python train.py --n_layer=13 --n_head=6 --n_kv_head=2 --d_mlp=512 --norm_place="pre" --norm_eps=1e-06 --positions="rope" --bias="qkv" --init="uniform" --init_std_down=0.00495 --schedule="wsd" --batch_tokens=16384 --seq_len=512 --dataset="wikipedia_en"
MLP neurons of a small language model. Each row is named by its layer, matrix (gate and up: input weights) and neuron, and shows model dimensions 0-191. Each number is 500 + 50 x the weight over its row's rms, rounded and kept within 0 to 999. Numbers have three digits each. A neuron's up and down rows have the sign that makes its largest values positive.
After each neuron's rows, "fires after" lists the tokens most often just before its 100 highest values on Wikipedia text that the model never trained on.

L4.gate68:438432438488432584520406473474605471603498443495473496487469475586495515488408580503447475435481472519464528406476530449552550520543544564435534526438518541513547399490495418517572588465469485527495449373467500533516530476471462520480502477582511487468447401564515521563480558541546476508432459428606423470475586470503458534491558500443617530553453442555436499578546468526459485515533516511596531406517516405539532581540554470485437580472503447509512540516472489444461489465547543544454587513491521452577452478532440493502429432502459521572575478419427524400509539456446454466
L4.up68:545466562455471468490508517448523542514451520586564594437533506603488551554508473490493505528429454588420438543527429563508542512513380525467420494559498491559472509532459469448487511541504508461467537457462427402562519472507447545535510530448453416558460456510490539452415484480595454511483555492530587568464425533569446388562510588554547538572460479625393421491550528482539418597488483524494483431475559540549445459542551452501554472552515488505483556578513551464560424459467592553515442555475589507510426515553536477557415455462514493512488402463489605474532502537456542494
fires after: ",", "al"

L7.gate423:435502428501552563454516569500455446578475515566541570509470413544499369472584499523504601505519641389431427526561460551536541556540583525414560496462466493421473533551490412439484464451516463533491424408446452450464491459451481662556459505436460589437461593463555499419469473407484476498417528484496515517541510483612462490436616524460459513501464523480512532495474501494439506524484552550518609426558486452544531561442486489493479414464475530540457494505419496546525435441478462473581475511490568462497544559481439478479451479431508515502487541493468478500467509429497477483
L7.up423:421493493462548563442399505532501472449527367477489511487435471506500544589463500601490533464409474489481481486464486608400541564527478461511467418405463458509516573446449433505539441534499454488566542460578460475536512498491525450586519598549453483529535528461523580509437477519543495482500546555497599540503512520472561502509505483478438480482446529454535549515486591439458524576423434412491483487596544534504546497488531486524469450488475480504432477539478432523492481617564463511539536408496416550524484435567447493498544589416574446474416593508619482630460512527600459554
fires after: "-", "om", " t", "ch"

L6.gate18:408530413546564499477543484500574505519492540472587420524413485582476557486533421448461463432516458507440548404581586551526491464459482471526437500405506532504538469444474542544420510491500485476525496561513509562444607426591400459426564473523473586447405492477414506445506468438527468516542502415539547505502536503483374569488594400503469507530499500507504507507525570485508512492558554532560489504525562493561477435466543414487558515552505478555507571488602507426427505530520492590494476474536586489528537569507485458530537487401408472504418466436496584478544487534449631546
L6.up18:518547557542567476511580548654466414574447517480461476549544462572548532569557427565504427474588504510526490586559548534534443515493493519437478510627418563559446466528486507476582570539536507516462494469425424492533515537504503508475512509468522454481560516461555415522600482472514529438544596449577531485620439472455539588462442522522562581400503520590544503520495469429523499522435518423526521438509503380600523486483547449573501558541474502484502467493566480500595517557504481526487593496496416469471450500615514551552485537440445509489516570534561440527557489468515501450
fires after: "–", "it", "ac", "arn", " resp"

L8.gate212:494565464541434556440451526501560442582568472446586583420444459483459491522515433444497535541452574476501529574528573539620448429567489519504514550414513462427558510476515518485455442520480500479496515483410440530496510564517556531582480580478558543499500494415503501487465455550487558555528554547534512476484485523417505578401500425463468432521511454521524551471501544524508493475642465589617551570491482551409545442484483423485460499565483531487519461454529425505421447448502491574474443422404487481560476393511554488408452362550485553487447536486482433401531513532515523510
L8.up212:513587440603514454545516455494375465578588545445525462524492460599468587483493531417465534507480496567504465562443511503551537582496536550544484479536441492441516484476460520572415496609518384476506466471544511554592412477526426515561431494489504486516465559453443516535700501426485579556451499604539478448494490504599531497456516509613449590465422456517559537462459575471454517440485542440449502499537471466480422447494487432536471556462513532539456507472420481472529411507491500540482468493449509470494576531514552601487445526454478519466492422472497435421504493539443495506
fires after: "|", "–", "\n"

L4.gate344:532404481543584415437463563503543464461495587489585432442472542409520503538497569543525492416453489498532497477446556545427548463507502429402502524463442513470523482495582512433412511520554537553527522521482471524504514505466500435517445561490447496553510513649544545530432443504582445524457491538506513581511539444456514519539455537401461515514523466547462512444463445560450578436518531523566496548444486446527441494503471358488462484626544462512450497473565482488482582480542477577481529408479473481469489558521576560535505480426496520366442441397540515612590520448537509410
L4.up344:468543398545600571440402500468565518436558574570515474479493542476428474545453413461463535575497539467448463472492511527495596434576530513432568535480531528497490484483496505508542471442545523586540463464479454506589490557549594411451524458512485513527507608505436507551484525423585637539488480505518445517530605465464509492457479585587467554528545508504495562453573436446422505505444503534431545561573488451599464548528395552463406559559478492518521583453510454582509518583571500506579508472511538376487474519570483490548459514470499509555518558531491490523454583434531511455
fires after: " St", " f", " Comm", " F", " st", " c"

L3.gate116:456536485574487547528566494474519482561552556435517544520601506521418571504525500477555489541514579565455465511511478540486613531487508597422411508559540432560441433553531485461529397538508514507497572546494404551516422532429507458525543526556585461523496446570520604528566440515443479440459442508511469518448471544413546418550510544488540424499455503470465595458499526547560518571533556549426511464431502486612547433522449499376517506497531444443535487633473453531541435488512495514505584452502572551543587464506438443526461539464496522513512512530562495430394552592514577508
L3.up116:418401456537466545491548475596523440513518475453547543405483623496579487523515573508583432434501555524490497411485502540491472556503467455566478504608501478531620464463469497582480490484532538540538494516474496459522524606542497446456490492457495560517492409495577488517512581502567496519538565540547475475493538501537464510493587516499482585455521436515525430513449445490450454448543577416467469456532429501575531417424594539463467474450525452485462583439553483418528659484525373488547545607494509468456481477507580494494479455612523490481525423502544540412574549531496444483
fires after: "-", " C", " |", " c", "ob", " F"

L3.gate458:623473500491500466479523500388472480574517463578499628460565526539511584561504506474507478496493540577483488500487491526419559479505426494538524450484479474573462462466535496507474480594498433516500517550498455536463499470456620568433591490475534443504476426499488516500526562568504446486512492431526535534560451507410431490451599449471497518518524473628456479492563486548432470519448549486637524547535461517535591475478602497531507567581579458413465491554513432436410440449472465438403479494532562535501454487460471501468634504418594522530618472464439523530462567491459508450
L3.up458:592482512530487457513533435461525432485448539501425576517527541448530498491532464516451428540515468507530460482541492550445432423511453563530514424549424520549479472467544563470444493592500450503480495589555416508532568454477477466409564455550506484446472542444489418467518624592517470489428439532487472431458436576496576441449585504520536503500503562604378428499556452525511489541478508439618519397474439537491485496448502541471474572504561521456474430565615532444370443463501477570445503481504460508467486436497515531439504475442593576493602506437462522486564430457469472565
fires after: " V", "ater", " pro", "ic", " eng", " "

L4.gate106:446496526588458449513375518558479473473540543495516433530576537545525440514422368541503499524555378507558470495429449526472488482537537539552452577482452524566517513584492489401501523516497482510563538596483360547579378485468433473494560516418543425453459568573531497504407502473583496446462414553515430570483480540470476526507473570500392521422464498493437462476519525415451494570589446538504468439536452564432533542510504454496495420533512531557570517504526477584533386555560533424539584554502541465482508515528532528533421468536471526528445512509526512508493524457438435489
L4.up106:460577487466555544502478473548480453569535508512417449466484556416516443532538476504586434510538402517452467473539528471512548595500572480527425560462595416513543553397531618449443455505497520467562515509476441510515533496482514567525455501487570490518450456513452458576426459549420495535469514560536506538493529470532389461504513591497505555533492490423523400453512566363499519468538461570540426396564504442466543452442526462458546410520480455499559562570475511490522482531478554395519469562453523504574491388508539485574518512511565597518517508474573558580627442470521452466
fires after: " (", "–", " t", "ze", "a"

L8.gate36:540417420478470554526522569580611563483530488489535445518486536481450487530481513548449498569521481563578472486563566539552432541478578622534529556575466528549448531533568541484482491490512485491487478475637451496423467488474461520544567472465529453547523405563552592461525471509519469515466538554497532421464482559507484593452425413479578493447468576510512541497523509450489496515424542570557584480646641559538549483534571536576477411429548483478523477533505573486499507497556466541566448512495500573465502574498514418508515553556439566532466582569528477506525624534463474545
L8.up36:448493488548526534421514545425443519514436435403470479567566548437547500534536460487459538464537591380585522450498432537469467540474542556468575522469478457420401619460455472559477508553459422534483474521557488541395475571422451533575497553439487461559495615450568537565501536495451546521431497473530509532482581531475478578555549414458484512539435439526461506533500505478555506519507425496561506466578419435477441453499435465546397546581528437513548424535560421503469494531475460492528438494510495472590518567440545548523493587483535479519539463459526395529395449472546444494
fires after: " t", " w", " sh", "-", "ak"

L7.gate103:541558477480483535423513550433452493561479495494580534487548553522581427423436401444445438520533539538555477489511553428546451488588532436559461545459559525427567476527451594393540452509485509526476471540473518490479519513494513450483408521489579531435522532528479505514489439573436528559561494487554525552414507502457519606524564419454465515547481442503474474598602461536503575477512472521454508510503430468555552530448454536516562456545573490466554609377508473505556470606547582532497499551457537429380492484445418594553519493460492570467527480468433509400520575485426559515
L7.up103:536613541482588466459578572545489433558493461481510570460422509505506416442480369453468567503522482422513498429491544401519465559541501500479498507437567533455493532484457534491479506485432476478533479572480510526490452518577563448509441513476517369461510477462482431524534487525602529567569506464497562506438422439471504462399548376458524516465534408518544520527619525463504530414485502405503445561405527552507553536459409427472463471545510567514488643475534504474454444552442450544583570522468497427570492470453536541522529512448504587500522601457451515440515486469486516455
fires after: " was", " is", " as", "\n", " became", " son"

L8.gate356:389468512482564422583509486472462483484565424540516380484620492567425472452502590447495521527453503427539456460555534501541444396572481453484570431519511428437471444413497439488488533532476424423462392501541485500379586483533476531463539497439566555578547435445458554530480442526437522481533438466533562542490456496443456449518443582545456605546496514382513463474559506573531459502539552474569474505429534483519429517514434571402426492464445491491544491515537563456472490495433509497544488519456495492545515473463499453506616621521458459506520453502470543478463414505480551479
L8.up356:504452596522507538526441576501547467537441514492390395479485522548584544451498381523464502501578545558532505490504547507507434498583465427479522499440498419377483457485459544482449508472443473497524407509564427477516462485493463500549581463480468489497587442413418428548404442474503594590486520491559479411542552479523406462470459533546461589563522527470452539536455505469546523535468498483448478471554493479548625534556364484414446444502465430529451442403550522450476440549521537465482492520488533524568447485492450440451585513515467483563534472443483450409510441434461557538
fires after: " S", " O", " Q", " P", " K", " U"

L3.gate73:553508423481429487536453465473450587572550412457472606506507456457520498579598468551451544490511478520460513490549549517481500418594489482415462498402460495446386411520562551524524512389557517426498472423478463493502476451539458514587438485475455497469519551523530472445504517508555436444552408378461516435473440451511514491407587485493530564567418415492494470500566463539548455537597571513514518541445475492509459573494463553531575511478454509387547612516514524516496496558476458429574505471550484493477531347534530485505488491506459594505544449488380503492474484539531447502
L3.up73:580536497492521491568454448614540524494512438480456465559534495586569488483582586479404416582594456528557461488511547582560516559524566493623513505502454500509568438465477449505526408551596583509473523508508576420517568429484545493480531528526495502507575411547444559517498516435531546466433408521493602441547558439508490485493450463458596502445483549523465528557384585602513508445521496478501561426515495455545472513619512377453508482439463580552470511431446458447529509509502498454491418462445499507477485478488529564462515454525521498493489532510471472540417469573498483610
fires after: "\n"

L4.gate398:586459618473539478485520451435565523560500507544520475468504538489414412482516495524502547556575490577562496554522545525554523495587511537548558478534566470419453459567531436521551561449501549506502485480498542493504517518481556542467605463537434494500427512618486528450507462429429542586457466628416510410535483465539506526552604438550518498520485405362563486507529390484452477470470542473464479538513419534455472474471434458454460559479556477457548532572566447493506490585505573434589457584479488518484388531493432573537535465513443511589505556454452572570532482444503477460
L4.up398:612483437515448552486443500485421424493432457468500458541453466502507549527473485445513511551506515431545469492451571473566453529498495471508458518443458483565453507542498568538568500401474577529542484503586362536413459429523440484447588561346515420498571516461495494494548466561547476516504554546411451570555506491415533435520515502462450440499450495500531527535558529462570491587480542549411422491586508430461408447445532404532552527586509507477518473439492524478496509378560603509526529505497546370546466449520565504447451459520501486575488449525489454515424469521457428455
fires after: "."

L10.gate209:564469498529503588536464488425396495454479513476532456452457555497443512503457614515575408510502514488422564517570469548542500609531438443537394569484455480580464527478551457494472588388574561561486537538524486496575568459526491560464513521463477418486432557472571519400562499534432474509429438611448481490492509478445484558536514533489495485491491446457435526497513511552361528480489527510458503458588556527382496533510554398477550417576492495443482512565552493478514615493525475510539522489498541447517601510457408489453508554535447549520532541467415533418440468462568559467
L10.up209:583522485490469525508495554480386450405527409476553562419527519553419437667482491499497480547401521505539537477507506512505495530499499449548471509502510559460459500446516475508451505391541515565525522548587464504542577492516437401438484586500496524528512505463424444446529574489442466511490521440547473400508498495411489460525554502478503560512530469572479515484609587466473542528466568506437474444534604481570499585494473509534612546520523485440415558528432509549474503477396474624408479512511524475499531536489467557385450514407515444487574497466576492557587481558441448506
fires after: " a", ".", " camp", " f", "8"

L4.gate316:590505416536504500530496511517468510515579496456561443432511506490513557544493498515459541512539432551481481459435490512482499512439513584557485578490462527436560522466438517379512609508500497433518474577483526567421506543491496562464487550700512395426457491426499404554508516512538395555574416457481439483458510455519573494511623489475548480479472504573463511558493515521369492545518534442567555496490542439500485489436580449468482361555445507437545410536522526438380559464532454446435533459523562566427534538507559490460453518494516456531434498493471459459488508473513502528
L4.up316:556473451523553559416448459562510513555546452590420404513540447474568467520407473474503503517533546497533461526547558422517540421453473521437483511468430435480425530539508517446483597441513510498509467512511515468502410466466521472473531447480474520533445389482548488611530519442586515529512443482617617547527483479585462459470551571522528545522550603478535482511530503469499498519447530595537417369528532491438423476576441500471516453526573521530485526447558533491492471414502463583444488425519497411465495569469501553469560521583471420516469470563512482367467571491490631490
fires after: " acc", " ", " un", "cc", " dec", " add"

L4.gate413:600437514511527485392475502527414514503402509497469541455461476389527508448620489463471492448464398456465568533529520512502523577476421489442506563473506543434519520466522526503462478495616522530434408497500458514545524488445499591465550471553547527442512426447418454544531369504580611514451605488573492477492566522534548469529554482503497483575488418538561538531426429473396493566487457417449505491443496528509479505482488463398518503490579429468514438570504528470523500478480478447452443511529531529453485521467479394401555482461389432513508508422519469524431373461537510496
L4.up413:495556463561482549431567495511502473464472456496425545479541652562480460370564538519583506493496439579410509441543456495517438466480510589502488570505439494514480502511498595552431490488515513539478424495469537416486435520452525501547576574556519545467585552512462589541602441405414559507567519533532443452553528370537483491508584503527522527480506537460539498543494536459492533513543499466593492560549514455557445532535539527492541506474442554519397486458644510470572546484505413529556494523424503476486434543523469458404529473468510521612554476404529486519408574487515484544
fires after: " |", " g", " (", "C"

L6.gate191:622538449497504470559505514481466450419632567497500510522435585394405544515502508513477520542505507513549565423563487516485501546491516586528565562472543544530501453478519535445427536563601414512481520524478470533475471535528539507514446508558561541521422541538550580503589523389502434426590457482523430422553561505470513443495445535417440520420495522486467579423451559549477496559496511538512584521569479475480473507589487473441523542596421548450480475568506397509499544450516509537489487510531552537465554474430518388387483446545444455483593496433495464521558471480574592471
L6.up191:519410458483527497534437546615482491524572482572540452483526631525527513482535487509502577632452565409529416509527476466537572466504408475510494458502541595525538475547468484454482476476497490555484484487465467494478476484435517489472527499461495591451493547559546491444602495480571532558424466565480475524503544499491443512439565453503559557414516404481480470438491464490497423447442460564447528529456540494460485508568402456437482442549524454421514566464454467500479550559571591482379524495528473565482585425606528438422588475567438498454539497600503508470535422636471521534
fires after: " St", " un", " st", "St", " high"

L4.gate369:470510514595485504490407485438491451465559445564476510522557540429539386485475501440497500560451481429539494440441510435420581596591435441497471514577623472452511440447458492542422591470486516391545560497431566440488422482537443477489506432478553557532415463520491587452568557519439473465495513526544547574476480425525491474516485553389569548424559514450493485426537547503475421515493439404504548453427557541518458433512427474564549471521478482488553424460520477403507489468498453485506447438532519415413468498449503424615497510594509480525515541561482443540520468524513506509
L4.up369:498461542457512490571485469505456579537394448490438422533489444506548490547512507491567485614479378482562483459515459546462536517507453391610480416511567438351452471527460547494437517566513395500545532454499408527443425565525520564507530452489542539447506471424418537460463491507471457519518491479564481520513494524553429422509563457485462544408513553589545409451497532480556502455510467487484538408538541473589496461483477472516559437485456383474651474438483476510533455474467439534567436466512414535465566530475484607513555527443509485503486491620476480551527521529509541520
fires after: " K", " T", " G", "W", "U", " U"

L4.gate271:412445520491481555545535510504478393486448557497469473478512505516513538428461435523467455553587481516499519508579460486527553513473528570409519523505575514542637517495437456502440499473595450597525490450469475508440562586486542445482548505578563544511540494472476475561611425443420585483541518543522439500517511463504474562457545558467544456508497489496480496472587347506518523529571529560638471459510642565452512450601533579426467498527470412528464533433469453503473464574556533521512549483403478508519493505562500520433437525550538445531511608496558496487519592515508507401
L4.up271:492557613517518544508532600504446447488420543439444564493439534441484535421420507554507507568578516464459359461509476486553419543535480476415418465510503514464530472551527527584462454497481512595537476589497468451463610614549504491453420526534574479439573417471500513528546500492431442542564468555427494523524548543560446474494550402415496518464516510504521511474626436577488517529418434453557485547537547541546522490522545520519436523578466440430453483503489458494481443571561528520479449554523492558546517571436485458487571454563567485521435545556514463456577471473504424591
fires after: " d", " C", "un", " sp", " c", " l"

L4.gate404:480568474454563555612543499470461545568395510430556556470545464488556474506471569542547534480394456525587444603565652462540586432471432469443518608483518547489525506449497467506457431502486422478455435474439383485442517432513421538538519562394417514467558611493538460527550573463459485515553432501458554489462486515575515466520483464503549439531558494548522477479435462468494524425552465475564534512514463588561520576484517424371490493490562475576539582535538466472472523547516487545451508469524509492535524577513598520554431486491492507498403490520469471476551452492534445508
L4.up404:590474461435502480409486520490537544488483550483556481520460468495477475575492572417504434559534542576514539527450447527418542552450438495455530473503503477442550453474536580429552494477565542564513456530497436479464447500465577502418436400439526557450553559530462547518496522496457541575530420486475474554465533553464536507580508596512362400558474394438405449628546479517467448486668520622515529526457537439488521574596461609436450412502494541549462517480524536492483487461448516488579454542503525547475451521466474506514472514467459475403523460431486533453516503496531471492
fires after: " Fran", " Mar", " C", "ree", " Gen", " E"

L10.gate375:509536501549462488531537455399413506458476500476500535437516455422518496514545553472487543491528537507570514533541433444396415457459585529434465605548482552483516479564504502464445598485528545588505516472507502519484607441514494566471525446542570470567520446479444492455530461518411504530632556548420396460515490521565433496471446513462528488528471532549551477465463658522407499598525517575396437492487517437517527577562481434492538521512494506417589490514435550471520479550512560397428537470533560508450586508472472590448587440549491532450525497438487419527427522478498557541
L10.up375:479407489560585480488486482510561554490508437531524566509471501570547545400594556530541444477524404547560476528502471439593482524486509505484445473579513612490587528453450420464501517482498582532510500522596571507520406521455478568527552481523493571497452448524475503479441511511363436469504568418577485536534526525446471439467609406484497478460479491521616512561452495449536548497450567609508467458445482527561426559567453604492599458450513466469575468431451515507430507492473528526515491502498598504509529410482476470508488415496574493488418509557430459404458545550537515560
fires after: " (", " |", ":", "^{", "C"

L8.gate484:553505478471628515481473505533513552445488493508530614490475500533419415450542580435469541486452498513520466528487455575479564455434508460477484551457494480506524486527469399533475535508528390495474440539501502547590457477451531528461433514489495458514534525510510443409554428590532457523630509415504466530537503519473465570459505523488554534592386484488545467391563543498524564432498564513410483450568447483495439475431484543515471474481538495472460549478376520538477472456493518578422490381493592491442442457533474424457556492389510458414497416397460464480402589529464489568
L8.up484:472492499434538481595461511518598484504453411538517593507520493567494545521470494514395437521450478512509530564460502551539508510502509517391493482447567430517425473525561532447506490410560451529474568497414473448480470574496465522372540547447417485589481512580461602466499445523526541566562523475567467582558462493455488525484495517523510557590481470473563446483516499441495613506376477504494408447541505474566409500532580477527515525448476512573412527441477534538522427522587406522437490561403543377449467552476542449514474530475545501470526534564514445483468528522547367464
fires after: " |", "ason", " T", " Z", "az", ","

L10.gate103:430540533586479462383537526595434555554586516486537579560448466525530447526387616586487528532613436519477450527525497483517474527503591465502417516557577394408545517475450572558498578525503570513564450402524531443521526491486499487526494481491524514461509494570548460456585542489508462486479471468583449488563516492465493480495472502548517524537402527475526617580499477492436620521505523432539486565451431453455476465572461584500543525452490508468499513540533397558388483382452462517451544560472521426482513500503477496521565499426502468559504507387538472584535457491493511483
L10.up103:539491514557566477437581411471465551574562461372463557526519429500581481471535500499546512460455472509493424489495478541530485496465460520441541399512510537442513459497498550571479567549473515375568381529431426559509545431477440439496471438547506531457576519466582431544440443492495478557530480478514452530466447617549514469579455507497447489552443493530483431544538563434451511586472511512517600453561506498538453539435506466402483550500550536531563471608472527537576500482513495527484564581429483505574549521552554486454553470387494511610480495460401546520470600442570525495
fires after: "\n", ",", "ode", "if", " /", "S"

L4.gate249:489420488432460504435533443524574410549559574481453581485487484557464518525442644580431417402547477410476526425501501434536546530455535493532442451540560421508421496522503471504471524547517497479554461500487454513499475432453468455475408491469413523511459496564514507491458457505477533518536444439541463452501530389497461568424509531479570645462629452572386570467543435522488458483505404507519491428519516586543574549485481492430555504430491486521488568494536612561505528551534393477529544508506453483441411515442469475538555539481452506484502539481449559457580476495563534487
L4.up249:572480506455459491472494480359425538496564521514488569450517456550578478556538419518431538466478521449402536545387548412472397563505519472598600495511492451411443475558508567556432479544460544532502513511531459460514437448521513530633510487495435433404487520458583456539548509449530524492513449454517545474472606478590544449538579497477568440435468515526524468549547427474477549477460581551536447507465517550447441541552487576432505542569522450448511561507484521561589498580379480571560497505461505497468492496571434494548508524474481424545479605483434515461496418516508527496
fires after: ".", " in", " m", ",", " of", "unicip"

L3.gate412:496486435461529538464520534474539536349585527506495415587479525486445475550470528476403535510499489474560367560419539498492531477472525496453498550557543536486457541483549478585506524449459504396523496499583446497467593574471625501501502435521477522532470502505621546459516569522586535496497658437438409541553554428551531449538532506533572509499542538519533487512545499570502470462421562515456464532446510458531531446424551537568410466504463514469542463514511465485481503551383455606518586538525466549488521473536450531566564547585448486446567482470572542420465527517463542441
L3.up412:448472538474563534501453574437534498422593482461568430448545475494534491577449517531486529586475489477464544521388475507533502484558360505474453538457527499606469565420488471505532541431500542458536447582522460542526461535469532423527509536557579533476532467514433446476593427452492435543549561507501496500485555492530539476503434580495535621561489487427467516557555552479513591466432550452532483550501534492470555492421511502489489542533487414515594487519559641466514488492519472344441518479558475591481539459470520434445474641465432515461519561561536488503436402480434497496
fires after: " me", "S", " Rep", " eff", " S", " th"

L4.gate245:410510506466557577571413492519473584563535506542464451526484483477433587539391506428513515552531492442546518478500477510512563519531502528501473446498459511490553549440452454595549362596574507424572473462533563493507518530550490506491442555502526505588406489491506537565451566579531556598477485383501535484560459458528403539463499515496436527633613561464488508466481402449477531502484440448416509402478429467557451494507522430463447472449586519468501492484483569528455576541527470476577388510586514555510501442483516530540584483443457469513514539568440503426505512517472436518
L4.up245:562440415432569515429430609554556525500387477527505523435461549419473542472485525441495435606460494513456509455478498490469390518424491491466486504495546552595493487486514552485558504457531442459592422427550512545436501532502535478424514577509555494546482503450471449457511405515481499476588450437552406502492539506416446560496570432539507468500472598509489472461511502474530397420559519460617429449456453524483529452448456529531477506457476467481484548434555557514533542471546480593592456588507441550362537562555513538580463500533465549567432444532542548515421541470518511469
fires after: " M", " ch", " K", " Ch", "m", " O"

L6.gate491:465548500474523516584446524492544519503468590531481478468548522518474500465462582548529496456529473489557447554380543467591464565441521484510549465468502542577528522511520425519453473440498515483498505513469482534532437494538492448417481534498506495537539422538478445499547486559508536557465530369465578475606485410503468505413536491499543447564457536628521466511551574579448611583613520474545522485517551465488607523524561480432483503536525479542583513470464495551575515426529564534497561498622531536452518554461631440528572516444519505461504564523435516534445617444635566451
L6.up491:575488519521442447448482511506537458515510496445468487429565455543431548481521550518437482418532520504533504589518479557431460557549434555454576455530484507437418475575472548555513516494582554426587497506556509530471518613562540546484543549517441482496522526454466415501461559530471523439445483424444593578465361594556367500518535526513545532508571468520579514542506490535468486586545534596552525422389510504492526472537442432545479546459446538575472522604465490602403523451451491563470554488459490564502456579496493527475512513510520446477409486521483501478460533419558401425
fires after: ",", " to"

L8.gate159:623514540444525489482455538434558502441527489418545511490594453499467411467543414577433530504525458470474518483572502499450455566605484476487435586446538513504508442472453418491447436527506464474431492486475492552573528485488511491613538554488508512439458435423489546447570409513499496472502465530463414541409477529575497531508487502511495508439572501511569570495427476509472596512388551534630515472547538528531522506526451507506609483471470532597463564497502483510484607567461579501417481451473474432565430535430411555560471420572477505470589564473484522570484491433567515585
L8.up159:610510537505591514549509572423562544467498542461453459485491409570572488484534568437417483462474533499507468511525538478482602484482496465551573460495551426439434550470569437516594478433486422460548460580440623473484442515454561468478552515509522495446521416510535552477533438501544395501418489509441522515519392515464548509459427501516621579497474556469491531520505472492521628563446550498471459461513435528442485485430456425439553539522407465453512521382498479565514487517466534557511388443415481582420446463527524544542542515500518569439538584460529518521516463572531466475
fires after: " l", "l", " L", " P", " f", " p"

L3.gate66:510476565473475450556438509413506594628566539548442499459520546529498534533517531383459495557649528517538446557488521446471453494519491455499567509542583509347554549440459458545529493551590434488585518521510537513518517527491496457480431627519525510453559557471509540608503501367430485550597582489517476573457401555536564467418448553508518496493505566524477607498477511502503450460494542507480490514471481436479450437503476452509453535560507449516481549548539520513491443524549424503430492480528480526419407498495430442558475546556589602464451505502497497402519488487463480440
L3.up66:439489547478471457480561586511515463429539501447495521519487464448554504490488559437494405552491490406449569471380592549470482481521508497524401519522543502445585509513535594573557488522530500541511487441524472493553505502631431525505457497405477505457535589428429470583536431437410395458593527530482582572510526590498425478411477430535533472494476466487632473476463522458455535474485484458487436474444490540527549420520463440549422527559535480424457427497511434530488574585510523492545414460464550535545453490487504494557467522503516521479499641481482431522574498465411578504
fires after: " m", " U", " K", " S", "C", " M"

L4.gate52:438490567460530627454516432452515480491556554487515511472584511536448499512483488538401538548403481448511460494549561517464487466469530437538563512451597522430568525514559491461456368519479459493518399441503478507460416502511456514448532511409495613530398438503529571423487603475548535529519515506528539528623498511595499412484505501446568538538532584490436527508567537439477403395483496449481468532494478584538507480528446505489504501593543515595456448477562458497422532491518480520579478536474568553527515584424474478528574471490454529514468414441444550431483589529468604506
L4.up52:471571560536427504504501583459536579373460602544521461412446451503544536568488586418470470536510538493485576393518470563542494472544581608486467599504570558530422468478487537484556487602500521502443478505517532499371434492496479518471532564486502525416494523513522390559484570435494558549540481510457537582553540516480510543456565580512524524493558516454448567540450466510524483426581593453529469547550581512474500454509491488476505546565430533485563491467524434572497534491454521418609559535566509556565562539431486512577481470405438460562466530471509453503493513495490603551
fires after: " M", " E", " I", "E", " C", " O"

L4.gate462:392513431477425446583481500452488413497512536425473553438465537477474512504489466476522508516451508411517450453601437511531438531469509545527498502474528601482538499537486473570533531431508485509493532520496489531526566511461461484515495474432482458559491487419420498492501516470590558530533440617473425449491503501463492430476455471497572531520493559506497568563531556416411542628430580472558393454438535652494502501483512475473481469549484461478370454374582508581450502503468419424541524556493509437518398520510490505488520528584542592543487586547525500469492422494487385428
L4.up462:518558424549497457502471491486504477461500522491449474505541466474490474452529547571401483449458402517434516491572439542598521514477477470601726495467472476561419536458457475500455430553505510593449470568455483515449556512448526493446494616402524463580448524418488565448488469446488491517469467568468508487511523483514425382370497445538498549511464460404517505530451508574474485497484496478489478514481489593546525549431494493496482360521515539438482460481598610503398514488495569456471537506392442525487498529499605555476513501462502554466471531527505547459502552498517574528
fires after: " d", " comp", " p", " D", " l"

L7.gate19:423553565518444539482416511450507476542530486512450550437501542580519518574525463506510521450600505603529431456508494655427560494565443604457360552410485488530531517440503522473481526461526448433497412571483546529480466511446416500526505430511488446499506521552542516508508518465446544565404551383536498555512478541466470549498558546565527546503489444509497469562405571428574461445525432513541494503445529497517503501399454452491437440546461458480430464438427417558533474519464542456481570452407501562475455494447475546471547522411493569485554507477406496409459391501478483518
L7.up19:524557506623452463494519509483541540536543502422500557549492622512534518565472508503435469428454465561549535401542575483414457652451518461548469589455463480568476449493580479483509529458453517442570536509420535530547534532416471478457422476501435450526486596442398537523584510477454575492498579532504547530555498437482489456480590489569522510477495476534575521416548569542474441507525523488488553623418438556555533437415462465453477471514447516531465514579462550542596568445533424488490480498522548484465408566523518506539438571551579487483424526473511471548435549514567490521
fires after: "\n", " in", ".", " r", ",", " a"